From a checkpoint of a small transformer trained on Wikipedia.
Architecture: RMSNorm before each block, rotary positions, no biases in attention or MLP, untied embeddings, attention and MLP in parallel.
MLP neurons of a small language model. Each row is named by its layer, matrix (down: output weights) and neuron, and shows model dimensions 80-175. Each number is 200 + 20 x the weight over its row's rms, rounded and kept within 0 to 999.
A block is one neuron, or neurons of one layer that tend to fire together. After each block is what it responds to, as a language model described it from the Wikipedia text at the highest values.

L6.down681,197,192,188,247,200,237,184,185,191,219,199,205,215,233,229,201,181,220,215,191,163,242,180,219,242,210,227,210,191,196,199,197,215,214,175,179,182,217,202,210,179,208,200,190,199,209,247,207,205,190,192,207,148,211,185,183,203,201,245,196,194,200,201,210,217,179,227,182,205,200,239,250,192,198,224,246,184,205,201,195,194,222,218,183,158,191,200,205,209,192,228,205,195,194,208,172
Description: Modal and auxiliary verbs

L6.down688,212,200,204,181,234,222,201,187,203,194,216,193,194,232,157,212,205,217,209,181,232,219,181,185,173,190,193,183,200,205,199,176,202,206,179,185,227,141,177,210,225,229,176,194,179,243,173,225,190,185,254,209,201,184,206,152,190,196,201,196,198,222,213,178,183,216,175,198,175,121,192,194,200,191,186,186,174,216,223,189,184,224,186,200,204,208,190,204,246,190,188,173,208,168,227,222
Description: Mid-word fragment tokens

L8.down50,170,181,192,174,228,185,175,220,197,202,215,168,222,209,188,225,183,196,213,190,220,186,186,188,220,190,167,154,231,192,203,201,185,228,194,197,210,192,209,196,212,231,200,206,230,228,231,184,212,209,230,158,204,186,230,199,189,200,231,256,202,194,172,183,187,228,211,187,200,208,184,209,143,189,149,221,219,175,195,179,194,213,190,205,153,211,171,189,197,176,218,196,218,188,195,156
L8.down88,199,191,195,196,226,242,168,175,170,223,239,205,188,199,175,189,232,206,189,221,175,172,208,224,220,164,199,152,191,175,168,214,200,236,188,188,165,200,184,205,207,209,216,190,170,169,216,180,196,207,178,211,165,225,227,202,210,203,196,195,196,237,192,192,191,232,209,211,198,256,216,185,207,226,177,226,202,216,186,232,186,146,206,209,186,175,198,196,168,194,193,226,198,187,206,184
L8.down133,210,189,218,203,198,235,194,209,179,189,178,217,226,193,213,198,160,212,206,215,200,214,195,230,204,235,189,217,196,177,201,216,227,232,170,224,207,228,188,192,176,231,205,197,200,240,210,223,175,196,195,200,224,180,227,227,189,199,171,195,192,196,189,216,159,193,238,220,189,225,227,202,179,199,212,231,232,181,208,202,202,192,241,185,176,186,182,211,207,163,187,219,178,169,215,201
L8.down174,175,213,194,210,215,205,246,182,167,185,227,164,186,197,208,214,231,160,205,178,196,207,204,196,147,212,196,172,200,178,196,231,223,195,210,239,244,190,192,224,210,205,209,174,200,195,223,186,205,195,195,195,211,224,234,217,209,189,154,207,223,207,217,226,189,207,227,218,199,204,219,198,221,241,156,223,157,223,222,179,239,197,200,201,214,217,218,210,187,232,190,147,193,193,186,222
L8.down178,201,205,191,172,195,203,174,241,196,206,217,231,195,218,162,193,238,169,224,185,175,183,203,175,185,197,209,191,208,181,184,193,162,211,188,208,197,223,212,203,207,194,193,206,210,269,191,186,204,207,187,238,205,204,215,199,222,233,229,192,187,213,191,216,193,210,207,174,222,209,203,215,224,202,203,231,185,216,190,197,189,212,239,182,206,196,216,203,183,220,211,226,150,197,213,166
L8.down201,173,230,206,193,187,198,214,187,199,204,193,179,214,191,181,163,208,236,195,209,195,207,217,192,185,211,181,174,192,200,225,190,177,204,200,220,215,205,218,169,162,183,165,235,249,235,193,208,173,201,155,175,200,162,188,235,181,203,193,193,206,173,196,197,179,196,199,179,206,228,210,216,199,215,195,188,203,210,218,193,204,200,180,230,246,201,176,214,229,235,220,198,213,199,183,176
L8.down215,197,192,201,195,211,221,197,204,209,205,170,201,178,205,200,187,235,190,176,220,203,185,202,228,229,183,164,203,177,213,196,220,163,218,148,215,187,196,209,186,213,202,213,178,194,190,201,201,174,178,178,227,186,171,195,214,207,200,176,202,182,232,199,154,203,177,215,209,199,262,198,231,208,208,223,206,166,189,171,176,219,218,211,170,170,168,210,217,237,204,183,196,268,183,233,213
L8.down217,196,212,230,217,207,199,192,174,187,194,207,184,203,180,219,205,198,211,210,208,206,199,177,209,186,210,234,237,176,175,217,206,193,199,173,235,237,186,182,209,202,232,211,190,169,211,191,208,183,224,202,202,191,197,181,187,193,166,195,189,205,206,188,174,201,192,219,207,204,227,214,175,175,172,204,189,180,188,241,226,153,193,164,184,182,209,212,214,194,196,226,171,211,198,192,235
L8.down236,140,218,202,176,202,208,203,173,201,194,187,194,160,197,208,195,199,197,195,208,170,218,225,208,206,178,183,182,186,197,183,204,173,198,205,181,164,227,220,194,196,213,193,178,213,200,232,227,191,195,188,176,204,207,239,222,161,175,223,186,188,205,219,209,169,215,164,192,213,193,170,166,151,176,198,179,213,208,202,204,173,196,212,219,233,184,202,186,189,200,166,181,241,193,235,190
L8.down370,185,186,204,178,180,176,200,218,232,206,184,178,156,206,203,213,179,201,180,190,161,187,196,196,217,185,185,238,174,160,151,207,178,180,208,190,210,210,208,192,185,230,186,200,190,220,206,215,176,195,170,185,184,176,195,146,205,185,213,219,221,200,201,156,208,214,193,191,199,202,185,227,181,197,241,195,206,199,165,174,151,204,169,184,208,175,210,159,243,191,209,189,213,155,229,222
L8.down380,223,169,216,224,218,205,212,209,213,209,164,208,198,196,220,195,203,191,219,193,199,202,187,225,194,185,197,236,220,185,183,173,183,212,237,208,261,184,178,198,220,191,200,178,127,208,213,201,184,215,216,194,217,180,212,177,200,206,201,205,230,221,188,175,234,176,185,219,195,187,195,168,212,218,180,210,220,207,233,162,207,240,195,170,181,182,196,184,204,198,202,212,223,192,207,205
L8.down431,169,175,206,178,180,231,239,190,182,187,224,196,193,213,221,188,205,182,187,192,201,196,173,204,198,215,156,230,180,206,179,186,176,197,213,249,196,180,220,219,210,236,168,167,170,235,224,183,204,197,189,218,192,218,200,142,199,181,200,184,221,213,198,197,178,178,217,200,182,214,212,193,171,210,186,215,198,190,181,200,199,174,193,183,200,199,192,234,186,198,200,181,211,161,221,205
L8.down559,204,173,199,181,196,234,196,211,236,167,149,205,201,178,203,197,192,225,180,187,215,180,191,168,202,200,179,245,193,226,193,185,213,180,226,184,172,174,219,194,209,185,195,199,216,206,205,206,207,216,199,193,192,191,195,184,230,194,209,215,200,194,224,202,189,196,159,180,223,194,167,174,213,171,260,199,201,234,192,216,221,170,211,218,210,206,192,191,185,205,182,170,189,207,183,178
L8.down649,205,225,232,216,217,209,223,214,205,216,229,195,174,206,216,200,199,183,206,215,201,204,186,185,192,182,193,160,187,213,191,240,159,203,145,199,215,216,218,224,212,193,184,208,222,188,174,202,207,240,189,226,172,201,190,197,186,231,201,167,218,216,224,183,207,195,230,173,179,255,176,235,181,200,206,175,195,214,187,231,215,257,239,182,163,220,169,222,187,198,191,191,236,197,228,222
L8.down710,179,168,170,153,198,226,187,180,220,214,204,211,231,192,241,168,178,176,185,199,171,205,181,192,229,199,210,234,185,224,176,202,195,193,220,193,205,222,205,193,149,216,155,212,184,233,227,195,187,195,188,202,192,168,185,181,216,166,209,193,213,224,215,191,188,163,225,215,185,164,196,185,211,211,206,197,227,202,213,193,185,186,169,211,218,177,179,166,219,184,224,205,180,172,180,204
L8.down737,208,213,197,196,217,199,171,210,170,200,199,199,192,220,221,189,226,207,160,199,229,206,210,234,200,180,204,217,190,234,229,234,203,216,176,187,179,213,188,225,213,208,170,213,199,157,208,208,214,214,172,199,203,195,235,231,189,224,216,209,196,192,216,214,176,215,206,212,202,216,216,201,194,196,210,211,200,215,173,171,211,159,226,217,179,224,201,215,169,196,197,172,242,165,206,177
Description: Function words to and no

L8.down20,176,188,206,227,181,232,198,196,184,223,215,183,182,202,207,189,181,214,233,225,157,200,198,196,210,188,208,181,163,179,222,210,207,219,228,166,180,232,209,202,180,195,220,197,198,202,222,216,206,199,181,162,210,165,210,218,208,226,193,177,195,192,211,206,193,246,185,202,209,194,183,197,197,211,202,204,203,177,158,229,204,189,211,202,185,198,221,181,180,184,198,212,188,168,206,200
L8.down64,204,212,216,154,244,191,202,167,196,222,217,232,174,235,218,227,221,184,168,202,216,197,189,211,195,214,248,211,212,221,193,230,209,176,191,236,201,188,159,151,173,213,217,220,206,193,202,219,205,201,195,206,169,204,228,224,182,208,207,227,233,228,200,222,210,196,237,193,207,198,234,193,190,200,150,162,201,222,233,194,212,196,214,218,246,193,177,193,192,198,207,224,189,235,191,174
L8.down166,193,212,208,197,204,193,198,223,187,194,170,194,212,222,204,242,251,219,220,216,207,244,193,213,208,170,215,192,230,214,204,207,212,176,205,218,240,184,200,165,201,218,215,198,219,192,186,191,196,183,214,195,175,176,210,216,187,193,212,226,233,190,200,154,207,207,204,194,204,215,218,195,216,191,162,177,153,206,223,182,163,222,173,217,213,224,213,226,190,196,239,181,186,219,224,166
L8.down248,208,210,179,229,206,210,195,210,211,202,215,223,246,184,236,194,185,186,212,200,140,205,189,207,210,189,164,201,223,214,177,222,183,220,223,199,226,160,188,206,217,162,184,178,158,155,201,246,180,208,224,187,204,188,218,195,172,207,171,207,198,209,181,222,189,222,221,208,177,233,250,179,218,192,221,199,210,201,205,182,204,199,221,202,184,201,177,210,210,188,204,205,209,205,207,175
L8.down302,171,220,236,193,229,207,204,192,213,241,185,186,193,166,217,186,186,173,212,205,210,212,200,182,202,204,172,216,218,202,173,187,182,229,188,199,199,189,201,193,208,202,214,228,174,196,213,245,237,195,200,195,200,187,210,200,203,182,168,206,237,253,203,189,188,178,231,222,184,221,208,185,186,198,203,184,185,203,211,184,218,186,199,192,189,223,202,182,232,199,203,208,185,176,208,182
L8.down324,208,222,205,189,236,169,246,208,210,182,219,197,191,201,213,201,205,186,200,174,210,182,189,155,212,185,182,185,216,208,198,228,158,193,161,227,212,205,210,174,191,213,205,206,224,174,171,194,188,170,201,211,193,216,209,195,181,224,182,166,259,190,198,204,166,200,215,200,172,218,194,195,199,172,206,187,185,216,204,199,193,210,207,184,169,211,196,177,214,231,223,211,209,178,214,202
L8.down333,201,187,216,234,197,207,171,221,202,203,205,191,168,172,195,203,216,208,222,179,227,199,217,217,192,168,203,206,195,205,233,206,194,187,213,178,185,167,193,194,210,212,191,186,217,214,209,233,218,214,183,183,222,186,202,200,208,162,178,179,186,214,227,210,176,139,201,218,176,204,207,224,185,189,221,173,175,213,218,231,194,187,176,202,182,179,197,202,206,193,207,193,220,185,212,196
L8.down349,219,182,185,190,214,186,214,190,179,196,206,231,163,210,174,215,249,203,230,174,202,188,187,214,219,210,264,229,220,181,196,229,217,194,169,206,216,197,204,208,210,188,213,227,213,188,217,184,216,188,183,189,209,205,208,187,203,228,193,195,216,184,218,178,219,256,208,195,216,179,165,200,172,209,195,172,162,188,171,228,210,220,185,206,243,227,193,237,199,201,181,231,171,177,208,212
L8.down387,226,179,225,210,253,215,173,210,203,177,199,162,201,162,191,196,148,193,218,224,215,222,183,209,224,225,229,250,213,162,201,189,235,169,174,194,207,169,167,186,226,191,192,169,215,215,207,238,187,175,191,190,203,205,223,223,184,215,232,160,219,184,252,192,179,215,203,173,202,195,196,228,168,197,200,206,194,191,201,177,221,224,226,248,187,216,174,181,186,197,181,176,195,190,191,175
L8.down439,197,217,204,201,211,194,211,177,185,169,171,206,139,158,197,207,197,222,175,178,220,182,214,198,189,193,184,222,229,221,209,158,183,188,190,231,239,183,209,207,205,230,176,186,178,202,184,184,213,220,192,222,193,211,186,174,263,211,205,196,195,208,188,196,209,154,183,218,192,195,177,188,228,220,207,186,219,213,204,202,183,153,211,183,188,183,170,221,184,168,206,156,190,193,197,224
L8.down446,186,209,228,165,170,179,226,189,181,202,216,223,202,180,218,201,161,182,210,250,242,206,193,181,223,243,232,207,184,221,200,240,196,197,173,222,203,208,210,169,203,222,185,209,214,253,213,224,188,189,195,170,190,193,214,213,188,227,193,198,162,232,208,189,154,168,232,161,191,185,184,190,179,194,182,212,201,212,190,181,216,184,210,207,219,214,208,198,218,180,207,208,204,172,216,186
L8.down448,209,220,192,202,196,191,190,184,213,232,185,202,192,210,206,206,194,197,179,196,212,203,207,232,177,174,222,159,193,193,208,207,216,176,212,193,203,177,188,184,184,190,173,181,201,181,201,203,185,206,197,192,194,190,196,217,210,227,198,212,207,220,191,167,209,216,199,180,179,185,195,171,151,164,197,212,223,193,220,175,206,193,173,223,227,216,174,199,174,202,244,174,181,197,215,199
L8.down553,206,210,205,210,260,215,185,156,214,229,194,201,177,165,215,210,197,217,200,194,187,167,243,189,219,169,160,210,214,215,214,174,204,200,219,174,212,191,212,169,225,185,169,202,207,182,207,217,202,184,197,231,199,224,211,195,181,193,197,177,173,205,167,210,228,209,191,231,171,186,205,230,194,224,200,176,225,204,236,171,191,210,202,194,213,194,208,188,207,159,223,185,186,206,208,200
L8.down565,201,185,185,198,217,238,174,171,210,217,201,234,199,211,186,208,225,190,222,192,176,212,208,197,187,211,195,157,208,195,210,199,211,202,189,207,230,195,219,212,237,178,230,213,202,228,176,211,238,226,222,183,173,209,226,191,217,186,162,190,207,184,213,214,183,199,214,190,184,176,198,206,186,189,198,207,196,184,218,194,164,229,191,210,205,187,210,207,190,215,211,239,192,200,222,233
L8.down691,239,196,174,212,225,195,169,201,209,184,191,169,191,198,191,173,178,164,195,169,172,164,183,233,216,206,206,195,180,199,203,218,205,191,186,172,215,202,202,177,203,208,199,195,186,199,180,261,178,184,177,187,167,227,214,209,175,186,230,200,203,181,176,187,240,215,202,225,234,210,234,202,200,205,202,206,213,194,227,200,222,193,178,208,159,183,181,161,207,185,169,199,200,189,197,179
L8.down741,205,184,150,205,192,209,196,174,225,173,159,210,205,160,210,200,219,207,180,216,206,205,208,207,186,209,216,181,201,169,209,225,192,224,199,233,206,196,225,183,236,157,193,197,233,227,175,213,234,206,192,193,217,222,218,182,204,199,157,178,206,199,173,190,190,206,227,176,210,165,198,192,226,226,208,200,197,209,206,188,202,164,201,201,195,187,224,209,184,212,151,198,180,194,188,227
Description: Date days and word-internal syllables

L3.down175,231,185,226,194,209,209,225,175,185,195,197,205,202,215,189,212,195,189,195,177,174,196,176,243,213,218,201,229,184,197,185,201,208,206,230,195,193,196,177,167,231,180,196,238,179,189,186,210,168,175,143,191,212,216,205,230,204,203,189,185,169,154,194,198,205,200,173,192,213,161,214,187,195,226,184,170,187,203,197,192,173,196,219,197,201,204,206,200,180,181,172,190,235,239,201,223
L3.down433,214,150,233,166,231,231,195,248,170,198,215,181,229,187,208,176,213,214,194,233,226,206,217,200,170,221,200,218,202,202,203,179,231,236,204,183,206,200,177,200,206,221,186,197,200,189,190,218,231,192,169,197,182,216,200,194,196,175,198,187,188,204,184,199,182,201,153,230,210,148,235,216,203,185,210,174,178,222,225,179,176,226,189,209,188,226,177,187,184,219,152,233,179,189,225,218
L3.down603,201,185,189,219,198,222,182,181,210,206,208,138,196,188,195,186,228,204,172,205,186,214,189,209,232,207,228,150,212,185,203,213,183,208,201,157,178,193,203,250,211,222,166,175,163,244,177,207,173,180,181,224,168,171,185,165,180,203,195,208,222,215,197,216,241,177,193,232,181,191,234,191,219,198,190,212,222,212,236,203,185,196,184,183,195,203,181,211,211,189,202,209,169,218,182,227
L3.down729,200,177,202,195,213,209,203,183,177,205,202,156,207,172,209,151,183,170,192,184,218,193,206,225,159,228,208,183,175,204,211,200,236,215,184,185,180,187,212,215,207,205,203,206,180,212,210,192,192,190,174,193,214,213,234,192,198,201,192,205,201,216,204,187,195,161,191,216,239,145,198,207,192,216,193,169,221,247,233,206,227,228,162,212,219,220,204,166,194,228,165,210,196,219,207,181
Description: Post-modal words and word pieces

L3.down290,212,173,231,165,162,185,197,207,201,199,183,194,215,208,232,226,212,199,203,204,222,179,208,186,180,203,197,186,234,217,250,224,179,240,176,172,171,186,203,240,220,220,196,198,205,214,224,145,190,185,198,213,184,215,212,182,225,150,247,202,219,172,207,186,208,189,195,183,159,225,197,203,194,217,209,219,171,176,205,170,211,190,205,199,210,215,203,250,194,205,216,191,230,180,194,239
L3.down300,196,189,208,185,197,208,189,199,185,186,196,163,216,187,207,195,239,226,190,175,183,189,199,179,198,229,223,184,194,219,187,189,184,209,205,197,171,176,179,215,203,226,218,210,187,188,207,164,207,196,205,210,203,202,176,167,248,189,170,195,199,214,195,186,213,247,200,216,192,168,206,214,184,226,183,196,210,180,219,202,225,212,174,183,168,167,205,191,204,201,211,196,212,144,206,210
L3.down482,213,178,192,190,174,203,193,228,217,155,189,182,196,190,191,210,211,188,215,209,227,186,174,240,203,196,225,220,204,215,215,188,199,189,165,176,210,222,184,203,153,191,191,241,205,214,236,192,220,209,162,197,204,200,201,220,231,186,192,204,219,203,200,189,185,204,207,219,198,220,169,188,216,187,202,203,196,210,207,169,194,233,208,194,160,217,201,172,192,164,218,198,180,199,198,168
L3.down711,235,190,183,214,229,193,194,191,214,183,195,207,251,186,195,207,184,183,217,188,230,206,214,224,189,196,199,185,184,214,215,208,171,236,200,197,213,211,166,161,170,223,207,214,180,204,188,199,179,199,174,227,179,189,243,162,171,192,233,190,223,213,196,204,180,187,237,241,189,259,222,230,201,191,190,211,178,219,231,217,180,177,209,221,168,198,207,181,193,208,204,215,169,205,217,172
Description: Word-final k after ee, years

L3.down109,214,230,204,181,133,181,189,175,209,238,219,226,215,230,216,167,212,195,218,193,189,181,201,223,195,185,249,203,186,184,235,191,187,227,199,220,197,214,222,209,194,174,207,224,198,164,209,140,190,221,216,186,211,196,214,171,248,212,197,180,175,188,212,184,208,211,168,221,207,202,179,201,199,178,208,191,218,219,227,199,191,205,219,204,194,237,201,197,180,170,168,216,198,211,194,173
L3.down170,195,236,186,205,165,192,193,185,205,235,197,224,223,216,187,169,192,190,216,209,207,232,195,212,210,189,216,198,181,197,241,196,224,212,181,230,183,210,228,180,186,199,222,226,205,177,189,142,190,192,192,206,203,182,219,194,236,201,211,195,172,196,225,198,246,174,195,208,201,168,192,186,183,196,200,198,220,184,212,212,182,194,237,209,231,205,200,170,204,212,197,213,197,204,215,188
L3.down334,195,231,223,194,167,169,186,185,186,225,173,203,205,230,218,209,225,190,183,186,202,233,157,224,185,222,218,209,216,160,252,200,184,182,184,180,214,226,193,189,197,208,191,197,237,190,191,183,178,181,181,196,215,182,174,181,176,200,225,214,202,190,188,205,202,180,221,172,204,216,166,215,183,214,220,236,224,177,236,207,173,154,179,178,179,183,200,182,167,184,222,220,192,202,194,189
L3.down741,195,208,205,191,175,196,214,205,188,215,210,161,194,198,217,183,187,204,178,195,208,236,199,206,211,183,221,184,202,184,202,204,209,187,159,162,196,199,241,250,229,210,193,234,201,194,222,177,177,147,207,187,175,169,214,193,217,202,204,191,205,232,196,208,193,179,209,171,222,210,182,204,206,196,203,200,179,213,195,209,202,184,191,236,228,235,188,157,194,177,209,225,171,173,221,188
Description: Section heading closers

L8.down40,198,222,201,216,172,199,179,190,186,209,139,228,174,176,164,162,212,209,204,208,198,209,222,190,182,196,218,175,182,193,235,210,174,159,201,184,150,216,232,195,205,195,236,193,209,196,211,180,242,209,191,216,229,175,229,206,207,199,194,222,200,197,177,201,221,195,191,191,216,186,199,221,214,235,179,213,175,204,223,210,217,180,192,171,215,196,214,184,202,197,178,222,201,193,221,179
L8.down48,189,200,202,179,209,212,228,212,203,210,163,240,222,202,191,201,227,193,197,185,180,183,188,242,180,196,183,234,175,181,235,189,220,197,192,199,191,209,167,207,206,159,196,194,165,213,212,216,177,175,214,171,194,150,204,174,215,193,189,206,206,204,209,212,211,174,195,175,227,200,202,203,183,180,194,192,186,169,202,208,222,254,218,176,219,201,173,168,209,212,162,213,216,211,180,217
L8.down168,239,183,184,233,205,189,223,212,161,197,203,204,226,205,189,198,215,177,178,200,186,229,187,193,219,183,205,206,196,220,215,193,212,185,194,201,202,181,212,194,175,186,175,149,187,179,189,216,220,191,213,183,219,215,186,175,194,191,197,201,214,216,209,217,186,220,183,197,163,208,197,192,213,184,213,202,193,219,177,201,191,172,200,195,188,155,205,150,212,140,196,203,220,216,214,224
L8.down169,221,198,165,212,188,181,182,201,146,199,192,247,183,178,198,194,212,195,226,233,183,200,167,193,208,178,173,207,218,188,211,218,198,194,214,211,169,214,224,170,182,200,229,200,218,193,242,212,205,217,183,177,237,186,217,205,194,219,207,182,200,220,184,190,216,207,269,197,222,245,202,216,199,161,163,161,208,206,215,172,192,237,195,190,218,229,232,191,192,179,231,227,198,231,188,202
L8.down238,216,193,178,216,199,172,200,195,212,155,169,192,198,206,199,208,206,204,202,210,180,218,204,196,231,218,196,217,204,201,160,186,213,233,175,186,193,202,192,196,206,209,208,216,197,208,218,182,187,184,168,211,199,201,220,203,233,208,197,233,216,205,223,205,210,192,221,176,208,215,213,182,174,202,182,201,212,223,223,214,209,176,197,219,217,214,177,197,224,148,226,214,207,241,239,212
L8.down250,210,185,189,159,230,223,180,207,211,212,165,225,239,212,207,186,213,178,165,215,203,198,189,177,193,195,212,198,238,212,196,218,217,232,205,209,161,226,166,192,201,217,209,206,185,212,209,195,242,205,224,183,203,207,159,187,216,198,210,166,205,201,206,209,214,188,205,185,203,172,212,202,192,222,180,206,193,152,229,211,191,175,212,190,199,215,232,209,205,189,171,225,195,220,196,151
L8.down277,212,226,194,203,168,218,213,211,193,198,202,211,156,194,229,206,193,195,216,183,189,176,173,188,218,197,203,207,238,208,198,182,195,194,214,253,173,244,174,226,229,193,189,186,192,206,174,164,214,180,211,214,163,183,202,244,137,240,190,199,220,191,193,172,192,221,204,179,224,194,199,185,227,165,203,180,195,225,211,183,212,215,220,196,187,191,228,244,192,186,193,186,192,188,223,217
L8.down325,184,222,210,185,211,209,212,187,208,234,211,214,230,229,172,171,233,222,196,180,189,183,190,220,208,244,218,192,189,180,202,216,218,215,206,199,228,201,165,217,174,235,200,195,223,211,193,233,182,205,248,210,218,177,190,206,196,188,200,208,204,203,151,221,210,176,195,186,209,210,216,162,223,232,220,180,188,165,194,229,226,238,165,233,192,208,200,206,172,229,205,231,204,195,185,209
L8.down372,190,189,222,195,237,225,227,205,177,206,194,198,204,202,179,208,205,197,203,217,214,208,190,238,170,220,186,185,194,182,212,174,200,168,213,232,216,188,183,180,208,202,182,213,202,214,186,216,205,210,213,166,226,192,204,217,199,172,167,215,176,200,203,208,182,211,188,154,203,181,190,189,157,162,185,197,182,181,220,167,197,199,226,197,185,212,243,213,218,197,206,197,206,202,199,200
L8.down440,170,198,220,171,234,205,194,198,169,217,188,187,183,219,196,194,186,207,150,212,224,199,181,169,215,218,236,169,180,214,199,188,180,197,259,191,195,204,200,216,232,168,180,161,164,196,213,221,209,166,207,227,207,218,186,179,216,171,193,178,228,205,185,200,200,207,188,189,214,218,181,192,198,180,232,173,180,186,224,189,207,212,211,189,227,168,158,202,217,190,199,183,212,210,206,181
L8.down494,223,209,171,187,194,217,189,215,186,198,195,245,162,182,175,203,219,160,185,218,215,191,209,210,175,228,191,209,184,193,167,193,213,192,171,175,219,200,161,201,189,196,228,181,154,198,187,199,194,185,211,207,194,185,194,208,205,175,182,186,194,215,179,190,221,160,172,222,173,192,211,216,202,234,221,229,231,205,190,202,209,203,231,200,231,203,201,181,200,202,178,225,199,188,213,202
L8.down511,206,139,199,258,206,178,185,198,186,209,195,195,185,219,210,228,187,215,206,212,179,184,200,239,218,208,208,228,212,213,208,197,189,191,187,164,183,221,176,186,177,201,191,186,201,202,199,234,205,246,174,207,211,201,238,172,229,187,217,176,233,209,187,215,199,196,200,202,215,172,219,174,193,221,211,234,206,204,243,204,192,210,222,245,211,213,201,194,189,180,194,163,183,223,182,226
L8.down549,195,198,174,197,199,197,195,229,222,196,244,169,225,204,181,205,207,177,207,208,182,183,173,220,162,179,213,207,187,216,203,206,222,192,243,195,208,199,175,197,203,199,163,191,167,211,183,238,178,226,163,214,163,222,218,175,197,157,208,214,218,189,176,194,184,179,204,176,248,230,195,196,184,170,190,213,188,203,221,190,186,199,210,222,188,190,222,194,212,181,189,192,187,196,205,208
L8.down569,225,249,214,153,169,220,199,217,208,190,210,208,206,155,196,219,207,196,198,230,230,236,208,180,209,197,216,228,222,242,195,192,185,172,182,201,206,170,161,216,230,205,185,172,186,194,155,199,210,218,205,204,196,220,187,232,185,205,223,242,193,169,199,202,194,176,221,215,205,197,193,200,211,211,178,187,217,219,178,179,194,210,228,228,201,188,193,206,193,220,202,191,151,235,180,204
L8.down593,181,184,183,199,170,193,166,229,214,210,197,225,193,179,192,195,226,164,178,187,194,215,181,216,227,209,209,201,216,210,199,214,232,250,188,211,208,203,188,199,146,210,189,242,201,207,259,255,200,212,199,225,197,193,186,202,201,210,201,214,202,192,210,215,174,189,194,180,194,184,172,228,243,184,209,160,186,167,193,200,198,183,160,212,209,170,231,201,203,198,210,227,150,205,204,189
L8.down677,202,180,195,204,182,180,226,219,202,171,198,163,202,212,218,184,207,152,197,256,217,209,193,203,195,231,234,212,217,184,200,221,162,151,182,199,216,231,189,211,187,207,188,200,165,218,185,199,179,174,186,183,173,204,222,214,209,211,214,203,195,182,178,204,188,182,189,185,212,215,228,209,174,207,198,186,197,220,226,176,173,206,180,191,214,226,199,205,170,162,219,174,191,233,176,201
Description: Mid-word continuation pieces